From a checkpoint of a small transformer trained on Wikipedia: 13 layers, rotary positions.
MLP neurons of a small language model. Each row is named by its layer, matrix (up: input weights) and neuron, and shows model dimensions 160-415. Each number is 500 + 50 x the weight over its row's rms, rounded and kept within 0 to 999. Numbers have three digits each.
Before each neuron's rows, "fires in" lists the words (lower case) most often at its 100 highest values on Wikipedia text that the model never trained on.

fires in: "to", "would", "not", "will", "t"
L5.up1500:494482523414480566531515472508453448455478426457495557591524453496506393535405527516466442487440442585503533545496470451437414487469485488534425599575416448548566571495511494488426551535540405437460487501505503580511511484569506489556559430469543488540521519470528545546408536500619492469514528480462503467522487441519447428483437567499518492587696497491572651573507585471473491511576510485554558602559470504470500552477485498477559507571502486441514531420426460602404415585501523541501521494434549502484516593480544449477566496513534442564450551575483488427515500525551502552511475426420538569485558389502515617444363518560435599547617450490488524423523487452551439453444489379448489561450500500513548502550485558504544513460454476522413423532442517575507568488471489

fires in: "to"
L4.up534:586502477422526492473549468461440464332502426536476509491500491475463458587368483516460467467557485622488516506443473473440453584401493479482495538521501516522577584522475456435453493543492433493452389452528543500499468561530467444514548480437481505500559421501539599521477416565521479437524543519486572413561470369499453495534428581495455535464593533573539583603518522501484475443528560584584474555521429591526452505464544549515501544482581529349588567569446444561465341549468542514472531518429520541494473490468499490519536530497463478521471525599532496499465484489552530469536532525441517580528540412488489481457459432548518610517523529424571531415530528418508462440469499421477527563446486487456553462538486475467562414495448502494499522577545543563479559505465507

fires in: "where", "when", "how", "as", "if", "who"
L4.up303:483479526491467533425505582440461543456494520398550495601508406542441536528437419465561474496491464478523533553463489539497480504515484606450445551499494515504555581487567471423494526541533534423559514477457516539509519572469491514523521432449514477640562521374520511544474448529537463550541334541530477445454556416507468489444486473517460401436500449562536517452517523438519483492491410452526538519417512490595445523406464517505510566530476489407461464576464459514598492438403443488427539580574567492576579470552523456283532432528517483639505460501480506506467395477497459571441403466488477553515493509463485477449488571624482554515505580498575491507508529509513468546557519518541407464453498475382483579524571490426478514522620534395556462466482534508576415509546507

fires in: "a"
L6.up55:528573469490526533480532475549473456481516563510447474532473350568486458471518392478573412551517486403566430654472527527504563593415476561497460477513455490369519504528407478483516466573499500577534484452512591459547480524502498471439506487499517555469440480539539437447405530541455497425588592572531457524622592549495520444476489477531491515529566515519494494587426442482475497499498483507417551543507402404483408489531488492531563522539530528470610559521498560484524536484502500522429455548449477536462418536496468554464481537441467572476447541541538475430528504482578446428501470487498460616451540485500409493473425519528507500482497483472511444430529552465492508572535488586534452539397577540480478497574516386465537422444403561546498483558440500540447536433508513

fires in: "first", "second", "debut", "boston", "fourth", "seventh"
L4.up649:509549479456489562425540630490496480463562462510414461436517512574419477519494492530452475509501508493420518532408484588483507496490464518452425407486526516497599507519537474468505466518457506513576499539466525496559507515475477436440455460488508422472495465426477375489533554529478471439587453551477491458510496567456519454478473494491390468462497523654580489534403459478384657453596488533636478525511554479523483476493466489464520537565625495507537515523545573405532443393479490485510495506521485524550486436535550519437483473378486515441546495497340524564564462506574469527537457485491503477478494517548544529476512452442498465469512519454409482501526528554452531504532567520618499415430553589538421536507498453451451538550554498520500465446491458482533443458540519

fires in: "between", "along", "of", "both", "combination"
L5.up451:517460355451475530508516453383488702543382481450485516577547523562467504486553502527530472410535515423563480466497477510437569437593518581471504443499605521484589483549494486530485494489439549500503514466508512522473461509492439496487476480506454454625525477432584492452499520510492497566434349517548524470497453468425512540514567510504529588562440572456531471469459506501447467479493462541507493520454540514617469448401542533521512559505452527598486473491550509504523485508452510461532467520514576445529544476537498502450531492527500541515525532454499541500562451484401458533502501432540608493559430478536458495508434556514497510453418538437510482505478520442426487409558470516405491571463393472510488465417491460487471485486538513536468517405613545526609532536556541

fires in: "would", "to", "not", "can", "t"
L4.up770:458487511500501504529500464483420444461534423487462527557483467478478511613302499513435469501475466533564544513537426507463471506486498554523428596493499497524531582496530467467501599540541415533430415531464542542495492516579450407497577424482527500539517464434494545563422492535609500419508502549477567421551551467532443435473465602559505414483564557598506607546517486435513482441471486541546510648526482510514496521432498536480547488552542521462581527489457482576476428547431630625486568550471572473460506582501542528474551551515472493541457478524496508510501467497539430508485515480503460609433576446471483609412479454523455570542504547504476472428531549431456447467465423440499489565390536521530560473538434511483518437435427508467459428503524474643439575446504501

fires in: "had", "have", "has", "is"
L4.up62:508524554507473527506541614518454526461469524507529487462502509417516476520540499540548549611532479451481573530507436500503481465466585590432497529651533439464491454531492527483549400509505486560465493524509461581517522546602392450463561504440531603533465508468477432471384458550499468502456496601514588567586440454487423482549475525443549413439493489551485530486523508524533592496500552490423544542442493429473464474566520446553477546554515428503418491581544534504495558508445455543537486498508469478462523496627523514485515462486563543451420453586535555418559504501468414509512525440442483590509451519482469466559578538506558482500467422538460545601435617476554446527448563433551560513495440530508573496489475454432566483410459566490648558519531422511573466458568581

fires in: "has", "have", "having"
L4.up1063:575520477501470546484531589460483547487564514418602508532573561437480513536530522447519444499449378506491448520412512557465512464457444476490430620566530507485511591473551501523418446575483493388473508572466430567500488472605511486444482472452554499561492411512472587567560461539461466510473466505543448509463536455574372503469470471427552525454572541447490556581510546415428453471510468525514580426470528509487475472500573555492484469498471496446422531557465533526435495573523581466534504590492416471489525457530518479467473505500608543525544533526523510482422460419570513475513448560427452517547582388481493469429450544486579539501491495385462518560465476491540526549510455393557525428472571536520562474535588478531555506426508623464492437494445525619487465466572541

fires in: "s", "these", "his", "had", "of"
L8.up291:489480474393547572507501499492467471376538513530440510547508489538515533542470519510417481507498521472464509519463565482443553535416514566408466450554435481515568575499536408520492521609447530507480490416479494475581569538504550496483465465485490482479468486529470428483520629495493571465503538508579484492582513458481555504515445524461425458499515393488618462580429552588490472439560552613514492554499408507462402457629487554530626511544512513513531543467478471461477375588463524483561498430422444488496390582482457442480448514471484439451492429485449471560516510526512491502480480517521527523501438551555531481536486495466515511489558520526509564484464449471465420501493481434499476485484533479516549555492522436473536452417528469496445592472534494423503588466556547

fires in: "a", "in"
L5.up101:517506391505561551421559564418432511472493465501519510461487512430494453396442577417551420503497470616555480505480550511502528546481448560498468593575513460462580501485487471569464528550481470489510525533549565475552450497501554511535581528429616466487559438499513485515473483550432546405476509467485555564522484489518474500540400525500476429533559475536475580581490457522473433526556503523564493504496532545527450525359575582603441501483501494476638561554420462513498433508482565522542486497584444492573490533506510518531476526397573589456463585554443512483482446518547485476548455464519472459535434438502458469439470522476562477452537490549504482449562443455484480573489453509497491483479574502477545475480469470515638484497368494497439510497564508516489600538548503

fires in: "was", "were", "is", "are", "a", "would"
L8.up949:552453518441512510525495514519419500482544564481510457478485485426558494495453474509490459391458491475600479509507583487529550528417507526590411472457373436489507598496521478537425493604565539454530514488491562478490505448459501455479524386473458533492450467531496466477478634531454557480462489516501568517537510490456581447551437571482441477456610465518484525574430486470430502495577448525399495544419540576537454464504470551541544494589456571487498501526473497548494467646456513518563506482387459509502442544429501494544535531532573584526543554483484536500472556494476466438437557476550523583501483466540477577474490477591541485526564645465563482563510502432453342483475460399521450541438548478416467450501641507548574473566412558520474548460566582561509515470594514

fires in: "a", "an", "the"
L4.up1427:518491528408431499465519513392490550455503535578507440492502371531431358492481560516604481459479466547567481525517588554512446434501480516525415526577492507471493537515527450549341505537516480453526524464574498480548572551424585445601468536514494510456446385488554429498474504556500469497447430453514497504561504500444503488524430490428438442449552408538551526577521488524472527529487461678487447522445534478481558509504543538555470509454481429558518513512508498551473459358559533525500476480507519495530533515446454494516514522422585552521487512501423541466463535535469590556432567438525510490548489426565463502461506444492595561401577476539545418591592494535399437494552579541571543513377555542460523634478507538487506496461452482508492541496512505499553519555537487

fires in: "series", "1", "area", "areas", "district"
L5.up571:630408483543449546501519614522487554473595526539473399545389548527427559544414499472522495476474416508492540550572469527495469523511442519513499540391563466467517497448493522509443512511530496454559549503539474498635492511530497459509522534481481453601561544518532528527451573542561493610441487566478450540550580458526434510502464493510511380464442497631585446554480461495511476490510512527432538506516524421507396452464487499620465595441420416485445479583465498586511584442575525533479550604560475472453538560524517538431427540505440449400508448452494570526483464423511527529521470370515480468543531537506481499489598491511562471495543424493555449470511462531504468627536467504479503480494507513425435471579479389570563491477459532453500500493462459527504525389558482

fires in: "of", "between", "from", "by", "for"
L4.up1364:552465460457608554550478442418502477480448524492423543473461464478532500480485534445476412516463496499563575453436517512413539461522521491623549565548642536450485475477526446528430546566434516518472469419443497510530475496488469539565530454480451419516577496476529459436541518453444481498477524474385554531491439411481481531457462480500508426597449387581597529519498493533454498387528489629472430601536518574483405516535492456473451574475460499469485599460453412410517512477541541469470525445444598405563478540547478552509541437500524463532523463556492563547511505520489489600441432445575440540510474374498503469495538597597505515484463510449530529548495460511434522471544592463510528549511491476397561439449470594508531465437537458436468516482520546433520502510546520

fires in: "as", "of", "become", "became", "among", "the"
L5.up892:443431474482554549467596475521514407505499443555465546597541481425525461518531516511466416416467489482461488550505502494507468518476525551453478458523443483465516454577483494621525441551464608512507565534457562498479577437545510473522531438473424540453512459503534446449575560548516544474482409456555557495643474552565480469444490559510461460524562456523512489546437518456457516492572539455488441452453462567543476537504457558503545517503483499483475552425525443432483512596497478501583438486407515525454450517419480478458505601443604500515471608526414541434549485498466548518464524460541567428475531426515497427482453511520497590497543534525465459482459487435526475465501549492551452496497480493435348553537507533455549457556537498497447479433564503524512521442523511

fires in: "elected", "quadrant", "second", "third", "first", "1st"
L4.up278:574512467450531547483541457434521485407534496488484580484526561396425459479477451614484475544540484539515455545554463551354457463592495481527486499471540487463494584542534510520532578537533470569447490515505486421530481400552523435452466413480395554544524498552467479490528495547477521491531405526427457499529498554515488512575548459514491545478450575546465483471486466403422564487579488501599459472516458580455525463543432509597440486599527500560549493451528458567528487528449522501642575562480486490493492541596572510518559528403480528586660535472491565521458444484481470471478540416468414509471474444426431454492515468523585505495523520411532444522524527457528551519487544515521577478448510535533421613524498547531440527613429456467468455517543452572458520444541516

fires in: "by", "in"
L4.up580:527479476432553492511560484451444518456513450445397533479379579495534428424472475517466400447479448497424466501403502588453522421503478545490527567570496552456418548499481493504453557563573474480580573563540551558600578498470475534458524487542491555542563464493559477570574519588577525544447508547502427491518537540490448541460441569536422488548564487546541453482434509565483520469537351462467473479468463463499460537492542521505491615443542487475490507553384498479525461393462515475521443517561517528597499478437530555504531467448433590528478525457436501482457488554477489505512523496458520484440389361495474462439485511536396524475557488413516426564465628436517416503520485426510590510519440561469456564525534412555534440462488488454504581474551533464545530494576479

fires in: "became", "at", "to", "in", "as", "become"
L5.up787:571483440493541574550585490518488422544495488485434540466569500481482386530470529604517378510438516559482448551432503533515430556504513480504457517541470481493484527480560465536450475578516565446539505515470473450580434545612431495530546448451436498467504421520463499531537517565489451415466563488444517547498528535570497391399427514508413466583588576555531517562505462447467463488491485638439439460476537502608505529438497557498504434428549497339530488511496477516432516423489526595530450497462522505478439529448479609508500508540486575501531515552418557447436489498532543508470466510541482548440476410485465473492539436449576557378480455562427483646449425481540507547505561495528482548501521528548403492506460518528588412503543515515504493573543490492466445501482523

fires in: "on"
L4.up88:494506496509539502505500480428483532534503491494488504570386427539511533477425448539482435526478488458458515507487501495521480437573465519499524539444519591552470562515557530385460523519540521393546550430534567564532470486496487462484517500491463437598502454414530480472547511498567513530489552554500607558534507481482498448434471529582498485533489462511553588463497468547520506463497519428456470561552498521502434455504501455412564575472489458454470529487423462448514429480535498514453546531477574436569502524502476492452446499505534478401459487451480484585434506482488392527439405502495547451510501500480504495535504579520472502435458487547465497441535539452405403495585512489432548595469395533497537562509497536511565429442563432355488436371521500467579533412484543

fires in: "not", "been", "was", "to", "also"
L5.up1306:457442477501535493503478530472511517465563522483505470547560546503484513499468448453499480426536432418564538584546484522516494487416490504601476507464543449511429511533470538542464575536551473498485465489498530457557490531467527475453489447506437526529542474572470541464458522470509464503405513537506491539602577495555516452544631533487486462460548427548656565552365451551422405399538548506471499490522525487436434515469605544532516559618517534476425471604519491435484485554497567437484497534494449466425418464454533493483489498502457443510525499614534550562440435491610430477492537520518445548530535499522493516456522432542529517475534494415504512502438510487511505510536422460498575585419509497457510528464466448592507449480418515455420431363490512531382554321494435

fires in: "as", "become", "a", "more", "less"
L4.up914:569469456471439546384597495435415519438643468556564432456539501515495411503444460562509479487499476516559415509504491453514554518489530567563432442500510486453549477561508521510526532572488532490598509429466531463506506475477484458464523485450501514424488470512590479457392466560525542497550543477512496515463538483437513453494485446518445541555499530562446506509483438477497507451527407454485589560424523463563528572403483655546566498572532479540528547514525522560511465553440511566498533586499511523535433503475478542339444524405500523506489538600425479501568447494593475484537449400508465560531519412532542513486491424583491572435517471493517459409448545438586518468460533537564539477409544512413493534529523463500575387506465562539436456534501588506545469465477471

fires in: "which"
L6.up921:532477459472524499479528523474519470463542582489419531521469437585536564431429533468527494568482497446439412610553562579510450495478487495454402486486482475449480674462475427424450477557490457491453464477516653519571495610497535455513518418498502460507496545538457594582517565539567480543511438574517464445565473483528492452483468480531523355519552447598533449519442444472476429493491468536473497497491469385467468448445464529566488472438536403501439592544410457602491433413450567538562483568497604438472511501486484472441379586469481520431411449521489547453471480472568395462478500556447477572468478478448500453467531566496531462520521558516460476432387526467491416606514535473493506593481534498497498561514484468489457395357508501563532593537592521641477567435468556

fires in: "first", "isbn", "part", "second", "debut", "last"
L6.up1010:521522477560483523480530619503498542526402378461514490546454550448515536445508463546531506590465485572517513563490525573411430442495476476519469481578587638492500520563493485457534529547563411466485436431538472486507485473559508483432491499404408464567449400528489442471537537501529420508498489498445413525500563545465414463514493535502425570508506564606481430501516457487470561578600534434531517537561534586455499525534415551519444505579527483488504436471508463484551597458551490479538583502535462453528560620512586550463528471398390527482571494487483526568470418443529487598616504507499426533435450490572456515456501513477476508554521496570439544427519522558443567437448448437524549438496488572512524500519455520472431453553472462499499383442503443646464561483581508

fires in: "not", "times", "t", "to", "also", "g"
L4.up875:569500529499424542561487465413490495509494536492526515473560511499474426544430488474430447581409345489459452559493482599442435510578487483574484542518511425462497529446518425570499522559601492508459476551447530513490481576539467433590519475473511528518548518472427618520537566562486420507520568516476442493576524551556459429517512587494546411593565528544535567484458471435548441458508503528480559442516501471452432562477498539553487472458479457504354484554437543523474420498479565556509464504535512522483557567436537539493493542538548522535493554561568537460480542470537508525592484459478431525460556393554538527491548446496551607601396444362498547557419408540566531565488517517497474471492553540468455527488480443550519482454378567536428511469491428507428502486478547

fires in: "to", "would", "will"
L6.up716:574461495463589491427479538451432502463570451512529474544471449522547534503426562464598512433536489516512431561475509518395445524522522544529503594472497431537476613533485518416539596498500451484504480498582463534512556497456504523487552505522474477555550462520544531539507547503515496430469391478506486468481508442477463496473492536496521435454576513564547511442592466488478515391476446613543484477489489434471513513338535497553540502491494421515471501536459415535500467611489588547581571489475477465574548574525480470465543479521458471528492407486509518471436497469464499465428509464409545571517569475397576481486489498553514526576537527504456526483476485411572443478508466371466563519447509517466557517493539520551567419458444514533503483466511449630472613472455492

fires in: "of", "than", "to", "in", "and"
L4.up1288:529480445469481506567444504482480396499493490405497526460395468488517438510488486457413390473590492471494439460500455451506523472491515535446469421510507434466464504522480538407533465456482442517535557500460471446585514478519598495529488556501482462451486569471498481435430480495431475429507443483581583613499520580507581500470559539579476525430510505523532483558493529526525465572468558472467482545570582509552480488454443480506484427466623481569532468334544495592447520517421528480458524496527482511474594461480474536443438563479490502462520493460482519517434526493561401526519494517498474541560463492460545492464453573526624442503418520528522477455450498508503485501588515571495524543538471453491533481462520535504414464521415440460468522428454490518480515421583642

fires in: "of", "among", "all", "are"
L4.up387:493435424427589561463528583562511484488446495597537390550478384481481454520445515489432489524471481580581460560535483463498558519466504534465457506537436432444500523456410443524471491539473583443521577476488560440519555474483574484561576534478455499505571507507508437504513407544405478508541481478446591497459610531478534539558443482510459471508622499443491476447440464485500491412477452505498486453458530524534399583582447634500498487429503462493506562460511481508488544428543515539595541472552555545536505552532469540430456503395511512567540501499431508448539503464581549557410477369507582480509466531488571521557530520502481556483538534543411504492570482459468486538548494565577431515417545547431527624373509531482574473508405538510486552499465505468524544461497428

fires in: "1", "4", "very", "bacteriologist", "originally"
L5.up215:449541452543489560531530431514515514495524443498530517455495535544501422488448525612468504565486431504636554493428492480447468518499463468557320508455499576545493528512467574442507455507498492442476491560557475501518521592475479482567550531523438509514499412548545455467433425524528495476415280519552515469564531511497523494488527470494427481528497604514476469389523472457469448471524379515543481555448493528502444536497488493547468497541502504568443435608520506445536549510465504500529521475455608463522530597528485547436591479461499543433585550403487453541522498439562502626439501452469537551548524500467454459510549601496584534544490486399559445442451505493514467579538522470438517506378535547525433577390499502534573506517432501438486472425543459592494606412541433

fires in: "january", "april", "august", "milwaukee"
L4.up86:565498458522507525489553512463561462461546490479504532598471423518475561535460457579508516545555475498513579509405531494512533483548521519487580557509558549500452476521441453481456519546511520535454402499527623561487459452638537545465435518562452500560535496422546476510498549459512564498460520535494457524440514490519440472440505508456451514524466584533487493575495476600404427499559549486539580564540464409412392443519544544419440508477477561529473542473463514491504422558564518460574538572507516473499541453475463506408476437410486488479486512431595564463483420478466430517497489579428517513507463425478424476550531474578444506446478437494526382483474490387449538431524550519413513559455477542461569488503535538539498471424493491450520496460530529481419523545446472

fires in: "to", "website", "may", "not", "also"
L4.up434:538442500436425534419471532541466512475497448480566526570511520558474600503401456527425498491549503490420467557494474557550422555427511610556491563598541484481436552505458511478520522512474435462392417316488510452501502532482531448474502450454515490593507503507537470529485518444562457500452496628512595452454540458498554518439581477516458496509537493554614527538524513514483435440481475498542580537405555418510391527482528518463569558485521519456485477473498435467464431578436572446474558499444531364514589487461501447473524427502513431544518450598498546509455486433517449552402464481545429567556524501478465554508503501545524454533450524450519455445497519443533475480545435414480588568484437505460524433486476493523531498460509529482522486452443478517554539415506521

fires in: "a", "one"
L5.up1288:478545434438478557480512571457484502452472557603502486516466436501471461395454546517561422486513438550526404474448507575528441471477478501420501510523511459482609594425572432482439511636484456505533489499516483475499510499481499448547514528425495510534554443484445452477481602516455490462437467502473533493531429500463506410479470514509450410558552474576521477562557467436488582515550550504597582527504541426538468507572446557596581530571646449517584549452506520597468476479498504575493472526523479532447516549445497446437500550413483581500401501513513507410578463497507493499549500403477469570504511470474463474469470519462580528458580613451484498561562479485506471517469467472538496486420493548569528573543485482555574474440524480536554545500514508494458549539552516

fires in: "the", "a"
L6.up239:462435517513489449582598443464516493487504585513454551499540540419538440470496485518519411451446483537514512618504566520536528452510473475545446501504472534460412490515434477597410468554553494463497527501438533470589562554476546536474466435439382482543557458434492496495496515523445466446505506500522416459405575449460416407540471503505480440544534455564537585636470484553390528483528511518598599463450485525498487499533587513481508538570563541531475559479403495481404352611520533449516560518446428507503418434444496453445453471505600599464470436550468605559532568485456497513482596418433555599513517380486398573490522534538492560476541486442518531538534517504440540513523502485501515585456568546480442604525496473494494466512519464521436508489466556487554501520514522

fires in: "to", "as", "by", "with", "for"
L4.up915:527419515553581580486563593323429467515468349533464504495449381521559498557403481452519450571498520552588475439445563482405495485441495507562515476427527544487467485416511445493476466634500475506472440466449434505564503554516499500537582503493487510512493474489476505512503558501462598411590458417463560522465491539415478537469476491483542447576518514591463513500473486469519482507478510557542497566538495429579445551602556636571467481471512463452488583549429517494492495499496571531535538497527527470570487496513516534428428498412552557556505453524438510421456490543587491557548459452511502455509426479524473497487475557541542538509503505476503481499535503493430531587453573584415459494425508474407485535459490530501580431406465434520438512543571506529463498545482493

fires in: "of", "game", "when", "if"
L4.up1150:468480421643509506504542493440473551515497445491567563589502452512484441526517455525596482555523528519534460519467595533437536434527509447515475538456554546464514541510391541560438464479430433550466538452479514474576432446450474427471483419543504537529506554461575473535531419526503468461468488514524547386520440571523389415459471509561577518451503526465610519521497518462458540506485515422480562544439493463585539384454519486416478562473441514541469549467524514465449464445508462550520510553510575402475536514523485413476503419504500542574451489461492484469515554465497455520473482402478461472615492491464494463491501643520480477397502509479484510466527556562491421481541538344472550464508466489414479595468508527573591495501535519433560458432474548529613432538576517

fires in: "a", "the", "an", "anti"
L6.up317:453402483428585564541529486438456457444412528623478499505525467484479483433526510534575444467493554554506506596410514513518528500549503524477431448504456518471473509583575575512471480525592551574484516469507484537554501464547492539450577479513469519444491490549477444360511490593455557442539462626578539542522527551429445418411508455457481513540472483482495444494469463451503511518526508559521515586487467564597523499502539571529564495463526451353464563452517515486509405502448486385539461482514499475518452403496415518578521495479598563448568552492469449552486527517448580535473564461513514508475447419518493538604486525503529573451613560551420456497507513438415461422582516524470522503501509543508466573501493534456476419469483535560444465524524483470552514473509551

fires in: "first", "last", "second", "this", "only"
L8.up893:493504502509525556470660473463511529530506569513423527566462491514474504533521489561501507525643479510530469475450429473386483425522520493463418506542510552524520506477474534456483522541502469525556506405587549420512442492535523576459502504469449443551514410569538544495544486485514540498490520480484471499480500479455519517490466505494431429498484332632475495511531498551407501547528541488592435521557524584491536553509486524458531618470518457619525490364455531542379481416468498570551457482500512522519539495472523500499476483339486482549511452484413550508529470463567470591434544503445491523509514429496597454516419423475454493507471516511449419447519474534436493553503533482488507496346481563561508532525471386505451468514468372523418525488553546463460528499528510

fires in: "were", "for", "was", "a", "are", "of"
L4.up1332:570468500446573555470549477498438458527433455550441445517413484479509525457541512431500494464427490451514526527487604532475501518445524582550462430583455414552455554573520459577483475493494544461526468489494544429495467500554450508546521474531551474569551369551471431473474468523501603512462495484431514568531621512452582482473444519435476434607588436517592592489573393537420471489577412586450523451480554553520476454559525576605447528550488393416451495538496472552466512496553578533506449481491454459525490523606465494530516549476486496492479465543462530445491592497487529516578511452579451465582473503511675577515523500552550501483576494500504548569508514441505503663552546472551517482427540502370504536428420510494503430488407526541473437433526515519486469493477524

fires in: "which", "it", "who", "then", "he", "that"
L6.up465:595468500465540567546495509551484496581445498516501451554299532525448494487492514481474502505579427555444437397427425523387416478487480518519446516488518494496552611520447477395536566559540421484540505467518497462546458453537517541474513510534492426605530490526510541563502558504509602595522496484457395544519497543414489572549443537490496402589560501618527478500540485500518507507515498480647458510465516456422478487521542463584456551568463464478447536539497492547483465517374464559477558538531521515539520602461468493433459545413431400433557496420407487466466487483499394533537490480474404560541530530504498390441485506567498480569479506488508492421452511497508435571474487494480485556429541552482517441560574533491518448509471493412356595460500561618524559481537436

fires in: "and", "suzuki", "sakaguchi", "mitsui", "12"
L5.up450:423513496437489504504554485469474453445536457411476509518488455496392362540513514525542479509562437539498428602498542473384510440487484526429466519632466527520410496503481555561477374491445538436561487447548529409527522481539498467494486505500489486545471388585439519477601539494475526427484515492531523497498542509507503480472491451468505472527558614484564574502459452440399560443457553530514454433548626421506487415523454575430472478472455470587433503502503513486446485558547530446477484480523538524553516470480489423468556519456486519437638557532387585468455571516534503460497541424435544465483464472458529509547530602469570564411440436407471515585440504498407580564536550464490567561390623511517439541503450452462525485446488459498515406382463449484489515470501489

fires in: "in", "of", "for"
L5.up1091:641470501452544512489490547535323496409499494579434480459472406459493531480485518435553457411482529532469447480483551436477454509473468575524458533541464530407504470564460490467466536591527510518541485477513599495603545457434505489453494489479554555471497429487508504496498481499525478458538501559473506479521483528472571457421429589544489360518566476563564497388544465565466511481610443526549515543571497487517468520548466526586470578453494408509486596586479515426485502459496521523617532498554471523534459553432486512473460484471441477452499381528479558477491539496625470449560546491531394490545464520520552461439533487511487478573662550524469506419486548477444399485507519557460623521479524516453504486508480512556650421476472537451526573557638466449496601400585476

fires in: "to"
L4.up514:538504526515465527466535539518444450445520407510516557567537446504458456600317510503503482453515472585518466473482484515441479468490517448572475581507471523513526589459451462425506597566500468516387394571493503548539484561526463463504522522429519416549547431361520495513415540520585454427521480461422455458544485416485457471430505597497524519475559511612528539612564528484575454440423536556552529613535426461507469505440558497500522520507516505391611595495374570499569480469508547518462524494433466481530510575478529488518549475526504483569434450544487462527488471489524460498495490487397466593473494465447502524360467488565548527566455564473496531513508513493508473460490456447481537526446462509476564501519508478480526443398459492502450471523596472616461608456533489

fires in: "also", "all", "not", "still"
L5.up355:467476539430551629501499544513539482407457514525513467508449508407515474467549471478471464591471492538502489561523512480386508415445498584582464499476448505408385606472496509479526497555488491473470499419501511399585572511490526461445473467512436528518505391631487480490466419528531466493433491540440521456455527558475538541533571422564445544549521594499451480409459409485528481457587509479461492526556532482444475530486456434455466488492552391515514531567530441458500543578485593522578541484490437469533395622495525485497404420444500463524620510511528505567435487428590546549506479501479448522491522498498493541434538492522489500500479502546465367468511394469473500564514480507473530574416488521486479537507504505548578450421378515544455547435446423561549564278444443

fires in: "on", "1", "31"
L6.up51:572438410497510493559507515508493538548476500551513532546394456626495491567379475557445424582509455507537531487486497443544421468466467465489471529437509472557530592491473472444452511544566465481516475513535497503550454593506443496511500513524413476609530563423504577519441535548545556517483473537477517494524544462510527538520490497547552390450473440452527495381454448458507446454443411487499445513526467526510388535426566473550528563609530480492536456544484508564561453393513467584483498557475577447562515589469477593475523467530456516469572534379518461493480433481587412482479492442458483470492529529427491454498541508528489465504521575457454437516537457471399402580564449452462528604453424505490526607453498486524570506476527540401467513345479515525414497472522482

fires in: "a", "1", "one", "15"
L6.up1526:541456519440479516520544552470480467435472465512476472583425526589485490533533508589492494515465467517527484404474556477497456478543533510526448497484476509468520689517500461454418535528567413577521476544528454471592514542500540505534524496475428489478505448494506449489440527508462523514568495443535482595581539546470562553523475484483503501536459454553568558538509446447484516524467489484498495546594402499466471550482542500613561489510511446483555626529574508531493443456528471534493446511501451469542593646524489496478501454478453596349432555403528452505529414493450433576531471462484501491494540490483518427466544510539483534571602555454471501405518450499422556556504517414484537539367529523488483666592485426478502488376465469485467450520488584537456514455562498

fires in: "of", "s", "the"
L5.up587:435438455393520529467516477551526446462473524553509481557515397424505457524451629471449465426544487546521521508501607499423517450502506521540432544508518483527403512451530532576581480525459570427541567537523532492532556396501496527477457524495462460621565441500471479444489551526532575589439456487485469475470468507439541533525521446473483452440574449434523558498469495502470441509456506468492480431538494545474483485545484512490476503400530467500405549419328420496488551499599557409599497556484465497512524460535469456505565462436465387501653500476472477415565493461479497543451517383504566529483465472519550524485521508583549386546515528524502515556559535462485540520512516501544485556533528523425478500433528560474528531584424503460457524469503587464535500438491448

fires in: "an", "the"
L6.up1140:489439417458532494570595411537348555478569556544484530538540509544464463402480522500518429449513509512625452446541586522516504489518471484534482529450477439443478610590545448464512574537536521521523499503581477626527455445433462474482525390531499544502430498515573459522435462510577452463560485482463514535567428488394533551509547471496541434461598427631559611377427527458481562520484519531487378527538490445473505492486437462535585507574476544473497622494487508486598430587466572523613484554532533520543410505550498440455503506422457546428486510456426492494467487479518535552449578502498504568468464471401556503516489440495564593497594511501478473502417526442459454455485524487468517471464564540475487563497467569460460491464465485426426543548498555560542569423491462